{
  "num_hidden_layers": 14,
  "hidden_size": 256,
  "num_attention_heads": 4,
  "num_key_value_heads": 2,
  "head_dim": 64,
  "intermediate_size": 704,
  "vocab_size": 4096,
  "hidden_act": "swiglu",
  "norm": "rmsnorm",
  "norm_place": "pre",
  "norm_eps": 1e-05,
  "positions": "rope",
  "rope_theta": 10000.0,
  "rope_fraction": 1.0,
  "qk_norm": true,
  "attn_scale": 0.125,
  "bias": "all",
  "tie_word_embeddings": false,
  "parallel_block": false,
  "init": "normal",
  "init_std_qkv": 0.0238,
  "init_std_o": 0.0045,
  "init_std_up": 0.0238,
  "init_std_down": 0.00271,
  "optimizer": "muon_variant",
  "learning_rate": 0.00319,
  "beta1": 0.93,
  "weight_decay": 0.097,
  "lr_head": 0.00605,
  "warmup_steps": 0,
  "schedule": "wsd",
  "decay_fraction": 0.634,
  "decay_shape": "linear",
  "final_lr_fraction": 0.1,
  "batch_tokens": [32768, 65536, 131072],
  "max_seq_len": 512,
  "doc_mask": true,
  "train_tokens": 355400000,
  "max_steps": 5286,
  "dataset": "wikipedia_en"
}
MLP neurons of a small language model. Each row is named by its layer, matrix (down: output weights) and neuron, and shows model dimensions 16-79. Each number is 128 + 32 x the weight over its row's rms, rounded and kept within 0 to 255. A neuron's up and down rows have the sign that makes its largest values positive.
A block is one neuron, or neurons of one layer that tend to fire together. Before each block is what it responds to, as a language model described it from the Wikipedia text at the highest values.

Description: Adverb and degree modifiers. Adverbs and degree words right before the adjective or verb they modify, mostly the -ly ending piece (extremely, relatively, fairly), plus very, quite, most, not.
L10.down0 [161 163  86 140 172  41 139 137 149 168 184  78 137 136 144 122 175 150 118 136 164 147  70 151 104 132 137 203 163  98 108 125 135 109  93 190  70  92  90  96 156 176 115 175 109  86 138 115 151 135 122  59 128 147  63 175  80 222 164 111 127 154 127 140]
L10.down14 [181 166  99 132 133 118 148 119 152 105 200  84 137 134 127 181 145 143 100  92 157 111 142 156 105 125  98  70 148 129  64 112 114  46 141 104 140 133 127 166 136 123  88 146 123 108 107 153 185 134 155 115  96 146 100 161 127 161 164 119 151 132  92  74]
L10.down28 [ 87 141 135 113 148 120 145 192 162 110 179 160 182 106  92  76 120 118 132 113 136 136 140 173 163 130 195  98 166 103 111  91 159 255 121 135 116 154 136 157  98 101 130  80 127 118 185 134 150 116 129 167 107 127 170 158 123 110  87 132  97 116 160 190]
L10.down108 [143 139 125 128 178 134 149 129 170  88  94  55 151 190 182 155  88 118 171 118 124 118 123 121 177 158 124 136 139 165 112 133  69 127  98 160 118 128 152  99 119 169 143 126 133 141 156  78 181 152 142  90 116 139 169 177 144  39 121 147 147 146 147 174]
L10.down126 [106 128 111 168 126 189 158 118 143  92 121 148 110  94 153 161  98 132 173  78 175 156 219 171 136 151 138  42 124 173 145 134 133  97 144 188 125 124 174  99 134 111 113 115 123 157 125 188  83 156 163 114 135 113 133  68  71 126  97 152 166 127 186 167]
L10.down193 [ 47 104 139 173  99 146 194 183 146 189 159 123 171 164 137  76 112 122 152 153 134 167  83 165 132 161 226  95 169 162 144 149 177 159 193 118 130 159 110 115 128 151  98  62 118  77 153 114  62 107 127 151 163 144 158  85 162 126 124 106 115 178 161 103]
L10.down233 [164 115 198 140 102 222 162 111 105 138 140 139 127  88 205 141 123 197 100 152 148 132 122 123  90 165 118 108 149 168 109 144  74  58 113 126 129 150 121 134  66 195  96 105 151 139  68 129  92 138 143 124 104 128 178 119 100  62 185 141  97 168 139  74]
L10.down284 [109 109  95 152  88  86 115 127 161  99 127 148 124 107 126  82  86 124 138 127 136 163 104 108 131 189 163 125 207 131 125 102 112 192 140  99 149 147 197 147  94 111 107  83 113 123  97  98 113 124 112 133 145 103  86 131  88  93 136 121  91 123 133 138]
L10.down307 [136 134  72 142 102 143 147 159 179 119  96  99  97 119 110 109 163  94 134 107 116 140 109 157 129 117 111 163 118 120 124 123 131 194 173  99 143 125 158 125 133 128 179 156 117 129 108 181 120 140 106 119 136 106 132 123 138 134 129 136  68 113  94 130]
L10.down401 [130 142 121 144 154  99 116 141 106 144 133 149 148 149 120 128 101 143 123  77 105 127 130 153 150 137 165 148 136 122 159 123 125 255 131 123 136 114  60 146 130 117  93  78 124 101 129 131 141 202 122 158 123 155 170 115 155  93 126 156  84 136 197 129]
L10.down408 [105 128 145 147 146 132 103 169 132 120 185 100  96 109 113 153 136 136 106 126 106  90 182 151 135 145 153 126 139 150 125 150 109 243 189 183 122 125 195  97 154 141 114  85 127 136 117 150 172 134  75 148 111 136 120 108 136 133 150 152  83  68  76  40]
L10.down422 [106 123 110  82 135 126 166 161 150 124 117 157 173 125 132  97  69 106 144 104 108 149 112 124 101 148 106 112 106 122 151  21 158 201  74 104 158 181 143 135 117  95 107 146  56 175 118 170 143 117 174 203 120 152  98 107  78 132 169 133  70 106 127 139]
L10.down494 [ 69 178 105 100 138 160 123 111 203 115  98 159 154  82 154 115 155 160 126 118 128 205 100 151 154 103 182 132 168 122 109 119 177  75 115 123 132  78 150  71  77 116 132 107 165 121 102 123 121 109 131 151  83 229 183 129 155 139 165 143  77  98  81  99]
L10.down505 [149 155 132 151  97 147 182 130 165 133 135 170 167 140 106  67 102 130 114 108 106 119 157 146 201 131  75 136 118 125 170  97 104 136 133  84  93 189 133 135 192 123 122  97 154 128 146 124 154 136 133 161  90 177 134 122 142 105 152 139  43  97 156  84]
L10.down568 [122  82 108  97 124 126  92 135  72 134 108 173 170 147  87 103 175 175 114  48 121 142 118 121 123 168 118 104 152 118  46  90 143 201 147 115 163 111  54  81 157 105 116 132 110 134  45  89 177 123 105 148  90 120 146 150 142 142 189 154 166 148 174 138]
L10.down607 [110 195  95 168 142 139 126 168 156 154 160 145 116 152 111 144 150  72 112  75 168 110 127  83 183 149 136 160 126 136 101 106 137 151 138 120 192 162  45 140 148 137 165  67 113 114 165 121 103 106 167  61 130 136 111 150 142 151 164 118 107 126 198 139]

Description: Second piece after p/P. Word-piece tokens like ro, re, l, ok that directly follow an initial p/P or sp fragment, as in p-ro-bably, multip-l-ayer, sp-ok-e.
L3.down138 [ 87 151  69 151 159  61  98 153 135 161 143  85 126 142 109 100 121 127 146  91 126  81 151 151 109 126 132 154  86 139 116 120  77 255  94 110 146 172 121 143  87 172 130 234 155  88 104 189 142 123 125  98  82 127 160 123 141 209 100 180 145 145  99 168]
L3.down596 [164 150 170 109  96 125  88 150 125 115 209 152 102 109 132 125 128 151 112  80  65  76  97 116 135 110 123 119 131 115 146  83  73 104  88 205 107  91  94 155 129 167 167 172 158 146 141 176  69 129 121 137 143 182  72  93 157  88  69 109 144 139 130 134]
L3.down597 [160 142 112 182 158 130 156 124 176  92 155 111 156 144  92 101  99 176 155 148 100 159 196 132 118 164 157 109 177 196 158 105 112 122 134 146 119  91 141 129  64 137 115 129 107 154 123  97 223 158 101 146 123 115 138 139 137 132 111 125 160 188 176 113]
L3.down645 [ 86 116 178 100 122  70 104 153  73 194 119 156 129  58 119  86  97  93 105 144 188  96 142 123  63 115 154 166  80 147 146  84  88 104  87 137 109 152 144 155 121 132 122 139 151 119 113 127 198  93 143 170 186 107 148 137 134 131 122  97 147 145 126  69]

Description: Short ambiguous word pieces. Short tokens that may be a whole word or the start of a longer one, mainly not, would, just, either, and Just in Justice.
L3.down383 [125 116  97 108 163 141 112 173 139 133  97 135 132 112 111 183 154 111 135  91 143 117  87 128 152 147 180  77 134 165 123  85 143 138 128  71  91  93  56 128 161  77 110 113 124 152 157  63 125 114 112 167 161 159 125 116 137 141 111  99  92 108 147 111]
L3.down474 [ 90 161 116 153 158 166 139 176 174 138  97  98 132 124 118  98 160 111 126  89 118 119 109 188 190 175 125  97 131  86 102 166 163 121 161 129 176 141  81 114 158 184 150 130 122 162 160 105 125 110 128  84 183 107 106  83 131  77 185 105 131 162 157 123]
L3.down646 [141 139 133 117 140 100 132 129 154  50 122 114 122 105 137 152 147 136 133 146 101 179 145 113 172 160 145 124 135 131 144 136 128 158 160 163 136  96 166 180 152 151  50 102 129 169 101 112  93 135 113 114  62 132 188 124 123 163 156 119 102 100 135 120]
L3.down682 [176 155 115 142  92 116  83  89 158  86 112 120  71 144 118 173 111 112 129  74 173 117  89 135 150 123 113  71 153 186 139 104 174 158  74  90 135 108  76 107 108 141 159 117 152  89  74 140 126 154 142  72 170 156  97 130 166 110 140 141 197 108 157 119]

Description: Quantity-unit nouns after numbers. Unit nouns after a number or quantity word, mostly time spans like months, years, twelve-month; also at after peaked or placing on charts.
L10.down49 [200 157 116 153 145 103 168 132 114 156  63  90 116  88  96 141 108 107 125 171 168 166 120 145 127 108 139 146 100 167 124 122 131  84 103 118 158 130 126 120  75 123  64  99 146 121 151 107 150 139 134 127 119 144 152 121 117 176 186 121 156 106  75 200]
L10.down75 [118 133 176 112 113 180  64  85 147 131  96 158 165 146 108  83 134 111 157  64  89 139  62 122 119 104  85  89 145 122 101 106  93 188 107 159  82 142 153 156  81  61 162 124 124  91 157 149 157 135  39 126  96 112 150 145 131 153 101 138  76  90  71 138]
L10.down122 [140  99 204 133 153  98 139 163 120 112  92  66 114 132 181 163 144 100 105 114 116 153 134 148 137  88 122 135 152  86 193 128  88 102 121 151 122  85 140 182 157 132 189  94  89 152 124 106 101 108 127 107 168 111 106 143 127 107  75 115  71 129 162 105]
L10.down137 [126 109 102 184  92 145  86 150  83 143  78 133  84  82 134 160 159 131 155 119 118 120 134 147 139 166 141 138  84  82 132 112 158  12 158  99 108 108 133 142 161 148 145 110 126  90 111 138  90 151 154 239 133 156 101 168  73 185 143 141  48 162 103 138]
L10.down240 [161 157 124 138 130  78 146 151 183 153  25 148 126 121 151 146 134 163 111 113 124 101 153 100 147 167 148 214 132 115  74 143 144 116 117 153 158 168  97 153 104 157 134 121  98 108 147 118 155 150  79 141 185 114 145 153 110 178 129 116  85 133 105 160]
L10.down252 [123 118 121 163  83 129 166 121 177 115 169 102  83 125 118 118 149 130 134 155  98  57 113 120  96 128 107 184 110 146 158 149 110 128 160 146 141 129  89 102 111 128 150 140 182 142  91 133 138 136 118 172 137 149 108 152  76  75 173 168 152 144 137  96]
L10.down257 [131 126 142 102  82 106 111 207 189 123 116 104 127 139 145 120 112 141  86  76 130 156 151 157 140 113 123 113  85 123 125  81  95  72 113 128 100 117 153 145 159 111 172 175 129 136 123 111 160 115  67  77  79 158 141 165 114 137 147 169 165 102  82  71]
L10.down281 [104 168 146  96  66 107 171  92 122 105 164 140 147 159  71 160 121  88  80  93 122 126 183 114 144 131 153 136 131 155  88 104 157  69 176 147 160 132  80 111 154  60 102  92 172 134 127  92 128 118 147  97  82  84 141 197  58 119 143 113 107 172  84 108]
L10.down285 [131 153 130 157 133 122 185  96  80 128 156 162 148 157 111 149 142 138 109 102  86 153  92  83 173 161 102 145 168  91 183 137 171 149  99 163 136 121 117 185 116 155 120 115 130 126 143 185 118  98  71 151 119 139 123 117 119 176 116 125  89 110 138 145]
L10.down316 [197 140 167 123 106 111 166 124 160 162 125 146 185 121 147  85 107 169 142 135 131 157 107 233 105  85 143 167  82 150 166 168  98 169 112  95 143  82 138 112 109 146  97 122 164 141 137 136 142 113 102 139 101 133 102 120  94  99 140  94  41 152 121  85]
L10.down324 [ 76 152 137 136 133 121 116  95 134 125 100 115  94 136 146 100 158 112 130 131  57 213 152 101 165 122 134 136 141  98 190 162 109  48  82 165 123 121 154  90 198 113 155 148 130 183 185 139  99  59  93 100 132 122  95 133 110 116 104 126 169 147  96 101]
L10.down376 [165  92 175 115 210  95  73 111 143 135 114  90 159  55 107 150 212 166 178 158 104  71 114 148 104  99 131 139  97 190 133 162 147  96  86 122 138 132  57 118 106  65 148 113 132  94 114 135 150 127  93 159 126 125 128 117 154 145 115 143  87 148 102 111]
L10.down515 [130 128  42 122 110 157 118  90 214 112 125 186  90 149 126 165 127  94 120 148 100 139 152  93 101 103 132  88 113 173 146 183  53  46 162 128 186  80 144 184 145 110  92 135 131 122 141 156 144 168  78 134 119 142 108 114 158 123 116 127  81  80 121 135]
L10.down516 [157 108 155 158 191 131 150 137  73 149 180 115 158  93 145 126 160 116 159  87 175 157 162 150 176 132 174 125 126 224 146  87 161 103 159 130 111 164 110 135 151 110 114 235 142 130  96 108 100 124  97  73 131 118 116 170 122 137 166 156 146 162 126 103]
L10.down544 [136 132 167  88 172 170 135  80 219 116 143 136 148 122 138 100 118 113 146 193 149  69 149 113 135 150  97 142  86 137 162 195 116  78 182 118 150 108  89 122 151 133  71 138 125  92 120  45  76 117  97 107  79 165 159 128 103 120  72 155 178 107 139 154]
L10.down566 [209 114 161  78  60 133 215 170 121 146 109 106 119 135 123 133 138  86 176 147 121 124 144 127  98 159 118 159 103  98 111  91 123 117 122 123 112  92  95 133 118 112 137 112 100 102 120 144  60 149 130  73 117 133 160 172  95 100  92 206 166 136  86 121]

Description: Sentence-initial prepositions. First word of a new sentence after a period or line break, mostly prepositions opening dates or transitions: On 30 May, In 2013, After.
L3.down257 [118  91 128 103 127 175 140 119 160 133 116 107 162 115 150  84 129 107  94 126 127 100 139 164 151 140 133 162 106  93 185 151 115 176 157  97 151 135 120 143 126  62 127 153 128 226  70 132  70 163 107 129 149 138 164 159 120 141 173 112 130 146 171 129]
L3.down360 [110  83 104 126 140 163 109 142 172 127 140 174 112 111 141  79 127  92 144 166 175 130 162 130 149 149 134 190 160 104 111 163 118 255 109 111 140 125  88 144 147 130 119 117 119  94 135 126  88 147 114 151  92 117  98 154 169  78 122 105 148  89 137 158]
L3.down441 [142 178 156 139  97 176 138 146  85 164 184  94 183 142 186 134 115 148 142 195 107 123  97  78 124  99 106 146 110 141 143 112 119 185 133 101 149 174 136 124 115 102  69  81  83 145 151 123  99 153 153 153 114 121 102 164 138 186 120  98 159 117 150 137]
L3.down665 [145 127 149 157 105  85 158 119 137 206 125  98 166 171 107 148 112  67 159  88 173 134 183 102 129  88 123 158 108 101 146 211  92 125 103 152 160 118 134 115 141  74  85 132  76 141 109 147 115 137 158 155 104 121  91 124 190 145 102 134 153 135 215 160]

Description: Inside title function words. Function words like the, of, and inside multiword titles of songs, films, books and awards, e.g. "Around the World", "Woman of the Year"; also some mid-word pieces.
L10.down51 [139 126 112 119 112 144 164 118 162  84 107 170 145 122  55 184 142 115 118  88  94 152 136 127 151 107 128 103 142 151 136 106 164 255 151 120 136 137 161 110 110 100 122 160 161 125 136 116 124 163 149 130 139  94 116 157 123 158  97 186  92 119 151 149]
L10.down83 [168 148 127  78  86 131  78 125 150 130  77 129 108  89 142  99 158 187 103 156 112  90 118 141  94 148 170 178 138 148 137 140 122 162 122  99  97  75 119 141 137 124  93  92 163  94 110 102 110 122 204 144 132 132 136 129  81  57 115 137 105 153 109 199]
L10.down88 [102 117 152  84 128 167 224 122  57  77 103 112 104 165 113 147 107  89  77 153 144 153 159 130  61  95 148 108 122  76  78 188 153  56 131 135  85 162 158 105 132 118 113 130 159 158 121 122  82 128 141 196 100 132 178 139  93 125 136 132 117 141 149  59]
L10.down93 [164 130 102 101 119 128 144 143 132 102  90 108 149 171  88 135 128 131 147 122 158 180 107 147 104 102 127 126 219 126 127 141 132  89  85 155 156 164 137  94 135  88 146 103 138 129 115  70  37 109 160 151 134  98 196 104  77 159 120 127 107 121 128 104]
L10.down139 [195 149 140 108 174  91  85  90  93 131 127 174 119 168 154  65 101 126 135 198 128 115 123  73 105 170  77  60  97 177 117 127 144  89 126 196 159 109 120 116 116 155 157 148 113  87 111 129 118  92 104 141 155 109 131 114  98 190 146 126 109 113 103 116]
L10.down150 [124  96 138 110 120 105 102  65 183  97 172 166 176  98 101  86 125  65  97 143 192  98 114 175 126 124 132 188 144 124 110 153 147 241 107 157 129 136 152 120 119 161 163 145 150 150  49 150 168 129  61  92 116  75  90 114  95 118 148 143 115 129 126 137]
L10.down169 [138 115  75 132  71 128 114  90 156 120  82  82  90 105 129 143 152 109  64 103 138 115  82 124 138 163 115 110 128  85 162 128 139 255  95 178 121  87 129 113 148  76 140 113  95 125 160  84 145 123 155 120 157  99 133 139 157 157 123 138  95  64 144 154]
L10.down277 [107 135 149  75 155 132 155 153 140 168 162  77 152  89 169 114  85  92 105  94 106 141 187  99 169 172 140 128 190 141 114  93 154 161 147 164 119 155 149 175 151  83 180  86 141 137 127 135 163 159 155 130  83 169 143  83 166 136 123 131 135 110 129 110]
L10.down286 [121  86 170  86  98  28  82 148  91 117  53 158 105 108 129 135 144 185  98  53  83  78 131 110 150 127 103  84 152 151 195 158  91 185 128 182 151 134 140 116 166 143 150  93 186 151 104 109 129 117 162 183 142 154  87 141 159  94  73  87 167 123 133 127]
L10.down402 [110 180 140 137 132 105  96 161 148 124  83 148 150 178 125 107 151 122  79 115 121 158 117 105 119 161 118 133 133  99 179 101 142 178 135 141  76 203 131 138 148 151 194 156  90 198 141 126 146 110  97 158 173  87  78 191 150 116 120 146 121 139 158 105]
L10.down468 [112 144 167 136  96  96 109 133 213 104 132 134 136 132 176 133 198 112 114  73  75 105  98 142 151 139 112 127 139 109  97 178 107 162 111  86 171 120 111 124  81 128  93  87 131 154 107 126 136 129 196 107 123 140 117 150 151 139 118 140  94 142  81 135]
L10.down471 [100 184 146 116 128 116  91 105 143 131 178 144 138 133  45 136 127 178  60  36  87  70 165 126 158 122 137 110 170 107 154 112 157  67 160 152 211 140 122 119 135 124  83 148 170 138 124 112 129 122 175 237 139 135 125 148  89 103 167 104 124 133 173 103]
L10.down508 [136 141 104 148 133 128 131 185 169 124 128 142 149 106 100  87 142 108 104 184 131  97 131 145  96  95 150  63 167 136  88 142 150 139 202 130 138 138 140 152 170 134 115 142 131 187 192 107 102 175 115 177  93 135 131 134  95 178 126 123 141 160 134  80]
L10.down528 [163 117  80 134 161 153  87 102 105  98  98 128 122 138 137  90 133 117 144 159 146 138  96 113 143 106  80 153 163 119  96 149 147 240 132  84 103  96 115 124  77 110  95 188 166  90 171  84 153 155  57  75 136 151  65 106 111  81 126 109 178 140  60 127]
L10.down574 [130 104 140 136 137 131 121 104 158 166 134 128 111  83  98 116  82  82  97 162 100  98 112 127  87 151 131  69 152 171 189 111 149 104 124 116 140  88 150 142  87 120 101 161 115 170 138 155 142 129 137 175  82 134 124  54 110 152 152  97  99 176 154 185]
L10.down589 [129 143 121 126 106 143 139 160 117 165 121  82 164 145 137 151 114 125 119 165 155 133 131  62 128 100 125  80 107 123 178 189 118  59 193 125 196 109 209 147 124 160 118 156 133  80  43 115 126 121 119 118 154  85 142  52 130 138 138 137 120  98 165 170]

Description: Ordinal number suffixes. Ordinal endings or ordinal words after a number or number-word stem, such as 32nd, sixth, tenth and second in rankings, draft rounds and editions; also look-alike pieces such as the h in m3/ha.
L5.down566 [158  78 166 101 137  86 173  90 103 150 103 160  97  96  85 137 113 105 141 122 146 122 127  99  65 164 117 153 109 191 187 125 107 175  90 215  96 118 156 138 102 120 149 134 153 139  98 102 118 108  77 136 119 144 147 143 114 166 127 158 171 120 151 101]

Description: Ordinal and superlative endings. Ordinal and superlative words or suffixes right after "the", e.g. 46th, highest, first, top, only, largest; also some stray word-piece fragments.
L3.down135 [132 149 165 161 187 130 173 117 116 133 131 135 103 158 106 138  67  80  93  94 183 187 140  79  56 128 110 135 112 187 142 167 101 141 164 124 124 167 117 146 109 126 113 125 190 162 110 133  86 174 119 184 126 108  97 100 139 138 206  86 191 140 142  80]
L3.down140 [131 156 112 135 148 144 161 124 136 105 153 141 138 127  77 161 186 161 175 116  93 127 116 154 107 130 142 183 134 108 109  73 135 196 172 160  84 173 231  77  86  94  79 128 120  74 105 124 131 111 142 138 139 131 112 130  72 130  35 122 107 133 105  90]
L3.down224 [133 152 113 179 164 122 190 143 147 167 149 155 121 143 115 122 139 138 148 125 120 172 113 115 138 177 109 132 106 139 117 116 169 215 162 105  82 148  92 109 119 128 117  95 117 163  62 129 118 142  56 117 123 149 105  96 102  92 129 109 149 105 148 145]
L3.down321 [108 142 142 108 107 165 139 134 184 149  74 101  62 123 115 173 122 174 180 149 125 137 124  77 160 150 117 126 130 176 115 105 109 205 133 166  56 110 115 141 120 154  93 184 110 126  72 112 163 155 122 146 113 154 199  67  75 247 132 107 174 115 126 119]

Description: Word-initial L fragment. A lone initial L or l (sometimes g/G) token beginning a word split into pieces, e.g. l-ack, L-ucky, l-ogic, g-aining.
L10.down59 [159 149 134 128 107 137 140 107 134 125 142  89 149 136 130  76 159 153 141  75 130  97 132 117  65 133 166 163 140 133 145 151  98  71 142 127 136 105  84 157 158 184 183 129  99 160 149 142 187 130 146 126 109  80 144 125 104 105 125 121 162 100 134 192]
L10.down71 [114  81  72 148  95  94 111 148 113  77 179 147 115 129 100 140 111 129 161 120 187 129 145 138 133  89 104 149 110 129 135  64 132  72 192 131 138 121 142 182 130 137 107 121 135 142  85  64 160  76 146  98 176  92  78 149 114 117  82 182 105 139 162 122]
L10.down115 [174 116 130  95 123 124 157 139 149 106 121 140 137 158  58 147  94 175 135 101  86  85 144 122 127 160 154 173 144 147  87 146  86 144 174 143 128 153 125 143  94 162 119 100 152 137 119 133 136 112 144 120 134  83 140 159  88 196  83 116 132 129  79  64]
L10.down129 [151 146  84 109 159 135 125  72 163 129 154 141  92  78 141 169 235 148 163 189 116 136 103 131 143  89  78 142 120 188 159 117 156 116 199 142  98 103 135 119 115  77 151  90  93 129 114 144 121  63  96 209 130 116  92 146 128 119 111 111 173 161 120 112]
L10.down160 [211 109  83 181 158 159  89 160  99 193 157 135 127 149 157  77 190 113 141 135 132 126 176 147 163  95 151  99 150  45  90 144 104 159 150  93 133 147 128 139  54 136 131 189 113 131 105 160 105 133 150 130 130  94  94  79  76 110 135 152 132 112  92 140]
L10.down178 [179 168  55 158 138 135  73  94 118 169 123 140  95  81 122 123  79 171 142 133 166 107  96 126  86  91 160 117 153 127 145 126 161 138 164 169 191 131 106 144 176 143 126 203 111  81 156 130 139 113 145 166 172 184 100 109 141 105 107 118 165  89 145  97]
L10.down182 [140 107 183 158 148 143  69 129 108 125 116 132 107 124 145 172 120 142 128 151 158 143  96 133 100 147 161  84 102 120 129  91 160 203 181 105 123 143 102  95 105  92 157 127 161  87 132 145 115  99 132 166 130 128  99 202 148 124 126 150 123 134  70 130]
L10.down234 [185 114 118 206 134 113 123  53 147 126 147 148 127  99 142 162 136 151 170  92 122  99 158 112 121 148 109 118 174 175 134 124  78  90  98  92 171 138 136 175 144  99 116 132 133 133 112 137 155 189 138 113 187 145 224 133  90  99 100  81 181  78 102  65]
L10.down350 [116 112 129 143 127 136 148 165 104 136 129 135 102 111 194 158 123 162 115  47 180  35 138 127 118 130  62 118 167  97 132 106 108 134 100  90 149 129  85 119  83 136 168 109 139 177 137 105 152 132 168 128  77 106 135  51 102 111 148  86 153  95 106 115]
L10.down384 [170 172 124 197 148 160  98 155 140 136 151  93 134  93 133  69 104 146  87 150 121  97 139  96 159 145 152  67 114 106 142 187 158  10 172  89 106  99 149 127 171 159 132 118 128 149  88 108 183 127 153 154 121 144 176  58 158 174 118 193  93 140 151 128]
L10.down416 [120  81 123  81  14 129 195 146 119 129 129 145 114  82  84 136 114 104 165 111 131 185 125  92  82 152  67 174 174 121 168  90  90 120  95 134 122 135 153 147 111 167 134 130 217 139  95 112  96 147 176 107 100 150 152 105 105 123 126 141  98 135  77 137]
L10.down430 [ 92 127 131  95 138 108 145 152 129  81  63 130  91 161 164 168  78  89 103 129 162 157 170 122 107 158 110 152 150 167  98 178 138  60 147 143 125 159 138 164 143 111 103 146 105 105 139  41 150 133 150  85 130 138 169 112 181 144 173  80  91 151 127 178]
L10.down476 [116 130 116 144 135 145 196  79  73 109 139 133 103 160 169 130 123 184 157 176 103 110 143 150 157 126  27 167  73 123 114 159 140 153 104  88 141 111 115  70  82  93 144 171 113 193 138 132 110 174 166 140 138 137 135 162  98 100 161 137  91 127 159 134]
L10.down599 [133 176 118 113 124 153 161 176 119 118 123 104 120 109 166 205 127 159  68 201  63 118 122 153  86 102 138 102  89  96 178 155 142 163 106 156 154 134 141 147 143 181 132 155 134 161 148 117 105 110  57 114 122 126 153 134 189 140 143  69 104 147 170 118]
L10.down603 [146 110 129  81  84 113 185  83  73  97 153  62  91 132 180 162 130 129 144 127  98 105 162 131 156  75 172  78 158 182 121 131 133  70 114 140 122 113  95  78 112 127 163 108 203  98 162 163  95  78 114  60  80 127 131  84  94 116 198 112 178 184 128 119]
L10.down693 [149 105 122 137 106 122 147 186 138 173 141 108  55 112 120 109 108 109  89 130  54 132 141  97 134 156 106 178 147 155 147  78  90  97 121  78 119 148 128 101  80 115 105 117  98  81  77 138 130 134 167 108 104 184 114 139 118 145 123  81 114 132 159  51]

Description: Predicate-opening function words. Auxiliaries, adverbs, and verb-ending pieces just after the subject or auxiliary, before the main predicate, e.g. "to be", "has also", "there-fore", "to-o".
L5.down383 [149  88 147 121  88 130 150 165 130 143 104  87  97 128  69 107 127 156 121 173 112 123 169  85 128 142 119 123 146 132 176 104 103 255  78 113 135 135 150 213 128 110 107 119  89 117 137 158 153 131 109 194 131 145 178 116 149 161 192 132 106  93 159 131]